MLP neurons of a small language model. Each row is named by its layer, matrix (down: output weights) and neuron, and shows model dimensions 0-191. Each number is 128 + 32 x the weight over its row's rms, rounded and kept within 0 to 255. Numbers have three digits each.
A block is one neuron, or neurons of one layer that tend to fire together. After each block is what it responds to, as a language model described it from the Wikipedia text at the highest values.

L13.down3:165179148170136104117092103143158162181148117116126127168122135114143121116158134121076114123108085169115184089121123155134176115119085181172170077142071135178159137115168077095120085122176130111204138149159098175182043119115084173147080120149122127109185127120140125114133178126157084137119106109143078114115131090101088156132085099113132136118161153198124094132149190135130153150096153114135165109140132060133142124102121128118126123168101151156102172155182106085170119102111149150130146122110080134131105172165128157123156104100118118094097083134160079188255133108137128170
L13.down62:094145146141102076145117142085079094189133062116117149116144107137132093113192117157116155185145120078147166091123089096149115129075131150152112173154133165143174099114146159150104176165147214089156138134043169134104119091091167128164137153118110182150128176210058151143127152130105139144150134116168138140119082083108100131116126171118092149136139102126153142167086115122110100174181134143157128085160098123173075039153118136157164122183135118161096169106134113105037151119108136052108113100138082132122099100107161110113082095141131121156109078113121084173162175119088146165
L13.down152:142130164147084130136123155125205089186150152135147146102136122105097112088142158133166126141090131126167101109114105140192081144176126096157152150118124153167117084169126147149104139131162122063094185103144201162093117097164100121113195149097128155086116200154112128150116112111143073098119098100177117097162121152157188109135160069128126153109078130164114142115107107118142182126099146098109132140096046120106149164091144099163125093189059123082163135085116122182133093138095103214082136129141101087098176149135208142102115138124146140138107101213163159085182152135148143177
L13.down358:112171161183147191148134122146074161135137104120151088100186094123087180149131170121133079133137179158123083088167073095096147156077075154095148152168127176165115091164134095081120131131100104120120104057083146115117122114108174079139117132110110089163109113105156109134171095164091168083092095130196075127113092153195132071148109108054103166098122109126177119121173113119155105140165153122098170077097108047130158104135166107140126124151054110066169106140087226119101127127135118137105123083146101142142120116089125137121100088162172163151142134155156093083148124117109127127
L13.down451:154146187132108144075114146125114170195146087138096121110171116135180171035136146090148159103120190096073138127147092163154153160125148159101149138067117136149118159070136173135169141120121085143123182125082155148138113189100088153117154124108141163184149090153167131128091200082110128170061156125162103073176112102138171131141143117154176162079151128097186188120086112162092147155091134113103130179120143089167102167179135154170159145125149093143123113145145054147147159137068101109131108070097131154089122168188103126105149117095158110137143093133104095106080136148185133099
L13.down555:125187092119163115105081141124134138125121149165123130159178121082109163166102141171174174122107132146144159100077134119161101117158150116150079134184179162155132130141120120124154121194103068092126151116155099163150109183157087148120137145126111143103111124169111098144110146170138055119164116111099100147117085117109092112114150096143155097144133078147150157146136147180096114122149196000091108135119135099135196169085143155129141199129147151147123167138137146139082129158118126177101104118161130101158107152146131149091116125119162118123161172255162160120154098179159123117
L13.down657:155116104166158129108136128117108122077082143127093124183118139041138167153105147133132099150109191193191145085178148177075137084105142093126140108121131097096145161115145065108099118131126100125091122114116110060124106171158135148129089135174125107082116139084165144135086163104134115123134157084147125115144133109136096111140159142182056103123110139127123161160134128133136151129127112134111133169054155111222195131076117181147182127124140114178083180141131150123088123113116147125137136139159057156130076133114129125118110104102177148139143183138108114155255083143079114119
L13.down726:159241130130091158129120118120123161132172109116096124181123130074125101084128171136115086168105132190110129107127118147174091059129116141161114102126122122118138153116178136114126106117147118105120165115134136123132071152148120186115097145123134106124144139168162118137155180119106087125129092104131053193128049128166102115094124153084111121139141135211104149182128148130148168141161162144083131136136117106139166103045100140146131174137122095111143162121151141100125171106065183139128145088149093158079078147162173109078096050149141163100087102111156126169255128130108072119
Description: The space or first word-piece just before a main verb is written, mostly after to, was, and, or a comma, as in to obtain, to manage, was ruled.

L13.down102:102144140152113153134122177137147145083161104098138131139142138176150137165131111141184093105093138125190098137135163100108151094117143110149136206146071134083099153137137164162165116168180118099108190063181115072126144177120083162142125087120125195053117108164114125084147173138139131141127157089143202098113128086102116157143161087150151068092123131088073132121079137159107104139122150093109128069116111121173150144111156130115149168116130193145067175136156173118188110140101125101129115088092113158119126111188086158158119189164137215128139154148065096203137163119141171160
L13.down145:102135116122125167094078153080157118129112069100189152149081111162099068188123133150135158146143142171174118155097116152138139136198195112131097107148080191100143227113166096123077138152140080188106145157160105133133119109147165091105125152116116127147206152102103155071108140136158066137106114078101132120185165092135131100208111091125122128100122064155140086146130102132148111111126131107178103080172124077210148164176154055163097114129124188194133130109125146158125113174113148164098118148112168100145090132152111166170112165115110117117141117152165141126171103110157147133
L13.down198:121142130155111135169167123168101099182130139156102131165069138135112129169109165146147103053148090184128140148122122123128117145133142162118170161133156177084119110097109163087182084112098126146137154119163152156149096086142084125163118138153142143090128108161187140078114144116145039108111139139086133111168096149182098095151149139143149129129139128115173131117166089124204179099122152158143128122094120108118154134138099118101095120111135125157127073131133164103165159158083215129139125160118101093136123154107107143144191151126158136148168093098151098169255139127099143110
L13.down294:102106128072125174150118099146163165119087144145107146120115176165110147110145149128153101092127142149129132146091147179095146128157029135111164145077160121081143134062103111068128060079079153145142098100084145141120158114130155095118110132146129094162141133119087145136116140146158155133166098125116128138070063191087161099119013132065154112145126152181145120151144086170143122109154123118110090143164050105088107152093091077117114141184146173119143088156122120143129152097105127129125084089090153111118199109125099128110091127163165072128098103202108155166116116166136195060
L13.down398:173126115133142130162117082087146111109103165115133138123170185101070079159115153136165114093154130159160117152129133172115108147120152123161128143167140150139119141104110109140088100122150086132145096128167146099128109139123101129105128122173121112135087100137130152121120145134104076107144120090142139103132091109195122108105121158158136120081109079080165129155167093141171203126134140098138122126109130115127174091095086121149138134141118103155129100132138153109084163143109127099175077173085099095128117163115150148119187108114149149122135094136100156168255134140097151109
L13.down414:081080134166099138109111094143109130121172090095198148121102083110090130133183147151146098127127136143157084126083164162140072109148112131125113117126084175132092164196094163135099138203103117186097133102098119127124148112076180080147122105037185121152099138106116150128153154162149129081080168118131168092160154084138103113152127049132142134082143075100101178156141183106162157146083137175097116066160189168102107110178137079107103116106172119120165106123112126100133095132117154085116115134153107090098085121176082164091151123145137091088104093102049101129144083107109088086
L13.down436:147160156076146130095134166108121174161159131118087197102132141114143100128125166147144084092113076111107187153117150150153080189181084163071159122138087097119130082156151114166176127148127149144102073138119102132102151141111132110146098145143087089104130122095115189118151129124144159116114123050115119097105136159156063148074142162156137121135097164170147127109158141205196105105096111119033132168125133155198121160113117174159105133180168129132172126125128158143153098168128099082136091154122151091086066095152059142115152127115166089220142125177139101096139081131103181084
L13.down487:119210089134133120076106166133098171110138181123085240121098124114149126142065150091132102122108087150118134123154171115140115110106161110135094062097156133108097128134143167124104139110111178134127130104127186150126130158126129152128129105135070113053181117119122133110124167145157164084221141217127134118074152131056116079165145098160173121125175149180180086144114145115095130095155172143160105120116113126138185107141148169146165144079203143151132136166128148042105162144109134098142109123182087134123108117123076088077127149151183127158088109154076148126105116108124132175
Description: Fires on bare space tokens before a noun (Total length, a park bench, total land base) and on mid-word pieces (Govern-ment, Accord-ing, Certi-or-ari), plus "due" before "to" or a direction.

L17.down55:117187131137110112166167118141120154137104103168145135127086149129139141117132169133174087144138142108162163090053146076149126129103144125126113134165093152119147064085151113134110134133163109178128178046065116073117159181176116122161108060171091173108067172124098127150151134180091135177151124145150126077193111144107105159116131113131089064163112060114134115120131102069126129186072074126158146108080093149102071097138123082142106157136114130067123192130064094100126164155134129130126100144097119104134160148089110156061068134106084170131143116076140133208164138148124141156
L17.down595:142117082092145121140174142207128159135160183106112115092073138074111175074101163140086145087152132130178118150105106102133157139150102106159127041115186143125115145145137110075174148128127192166143133111082117096135164185109165178143097132143128131092093168125139123075133156136159066141131182182144171076114108138110107137164144176141145163150156117168085159172122040118154135101102099126111143141107071153148188077072145165165075166130186079178104146160066104084135143132152169138116137100125139093136124094099133092141122128175140131201125124162093172128131141094157129079
L17.down628:132099120141128138179121163144138149127093125112092193079099145115158105098174094110102170102071156131104114109193123159107128136142119068176115114133172144077158081145145109124190086128088106110118113101127145115095108137128175086083132189101191115138106162149164108135117126157098138118146127086137146201095141116111132119087139130175140163160123098132126111087076126156088130133035179154169107125112137118150097191075205159117130157134164178125194121137127145131123114116185142080087138081138143142156085144123081106134186170134107139070151164170105074161233157101109187134
L17.down701:139054135132103173097152116102112121085194110144088148072185054128136149174180147092123135131094147078127164134165098156154137064112133143102142157132170140112137149056131138122138095132138145087121112131120099138162077109109129087129141115121075173088088107072129126133129088084138105124145111164157126103080067095173150137178093137079136100122087140127110111187131151140131119115127093079111100156167175052140067134166147104174095117129100190144096085101154096132102116117116136150082092153106077104152141144099090145105150139126101040185155037193113117122129128161191142092
Description: Mid-word or mid-phrase tokens in sports and statistics tables, mainly "score" in Top score(rs) and "or" in Singapore; also spaces in table headers like "Peak position".

L17.down109:128084100145059127118142125170134155144075116165083098097144103096156118138160127144137130151120156128146130126159117162111111131140078137136138163162142184101156151145063126065155118164126090114095217126134133176123062165137130119101156136134086177103061088122165109066178136145053123067132154135107094128081131107200150173150132097055169048110101144132074143110113101121105145125161156175123100133133138093156112110200210151134090098070067129172152089153160081125161114127183113138107104090133112124056115149123126170176138150138164133114170153153126084139145116110140140155
L17.down372:166178118169063126100062137128149126147123115108162137099156196149150132129133123132118149132100086119176121140154096141130103185124150150087091096144103135146129121150154129078139158147095139137110118137141148047163114149085110117153100085134161138122205196114103162123131133089144201122185160106124173122100046144197173048106220115122159098088114090129164126115115153122150135061142137133128147140113177110159129141153148139142101142111090124100115075137097084148105033117128086104111135147078116163108187178089176069102172157141157133151101160150152081194137151101140124113
L17.down450:145184149078124132100161119181151105108090126145133135137135125093100140103107137055098165111111156071142095141146149140134134154120166181153115109152159109172117159110121122109157095174208097120094099088141154137184063121151077152159142097054167096177126147113085116175141183127075121107098115135166060093145158157157168113168109081152154068194090134154178180121127126143144116105124150163143146113106139121191127185171149127142136130156135115134046172080169104134128136079147078190136104088056120154136096145169118104136129128135175091163118117051147110188112155146145126161
L17.down686:112145054118133116141117131112110112115118123147149129146069154136086158125135065119150109090143113108174126116150087156107138122138098152163141199171110170135074134111095148062203172135151105139086062151154100153098139139140192118102114128168146196182104129134134158083143106117137150093114140121101131118157092128189155073109111064183082120121138139157206127166200122063138149104095105123168078131115118087163158156126158094112085117135085141158138139128192128158092145150144105148118131131166112125094118168143116077090150147188165090152110212136146152202209137108122148078
Description: Short fragments, often "s" or "l", inside a word split after a word-like piece, as in as|s|umed, to|l|d, re|s|tored; also "is"/"was" after biography dates.

L21.down280:153083116198070074162156130104184105148155103053132154106156153118101134124094148137114090148159142158103080145118135091176114125157111119182130142107125186130128118115138146150147072110158060124190113117135121158133083130160127133149169119168104107097156073125127183137109173089083064168171116200158160121105119100123081123108128114157077129125133170118129190139128181148172088140107115102126145138146075135142181115062115155082123104152152106124083136168161118126137116151106165146135126123112101171082104111156152092135113130190120104065106112158123093134255127107126126125
L21.down281:132122126156141182177117122135140121139116131140116089125139137129141114133102147109147114119163108154123111162189131138140116141118108090158140122177148118146135141151087141149169108156121097140123106109146153083134143120117132127112158132130131134143127125114150159121152144164120054120143117134133124120142111104168133132122112128161144154115137134083125127126169137123143135112080124104132124120133137129139255189017115141142107117123138142102191133132132163130120110157140151149139131144125131109107142126120116132134162108120105111117120108101128092127255113121125111104
Description: A bare space token after a modifier word, just before the head noun of a compound, as in brass screws, blood cell, household size.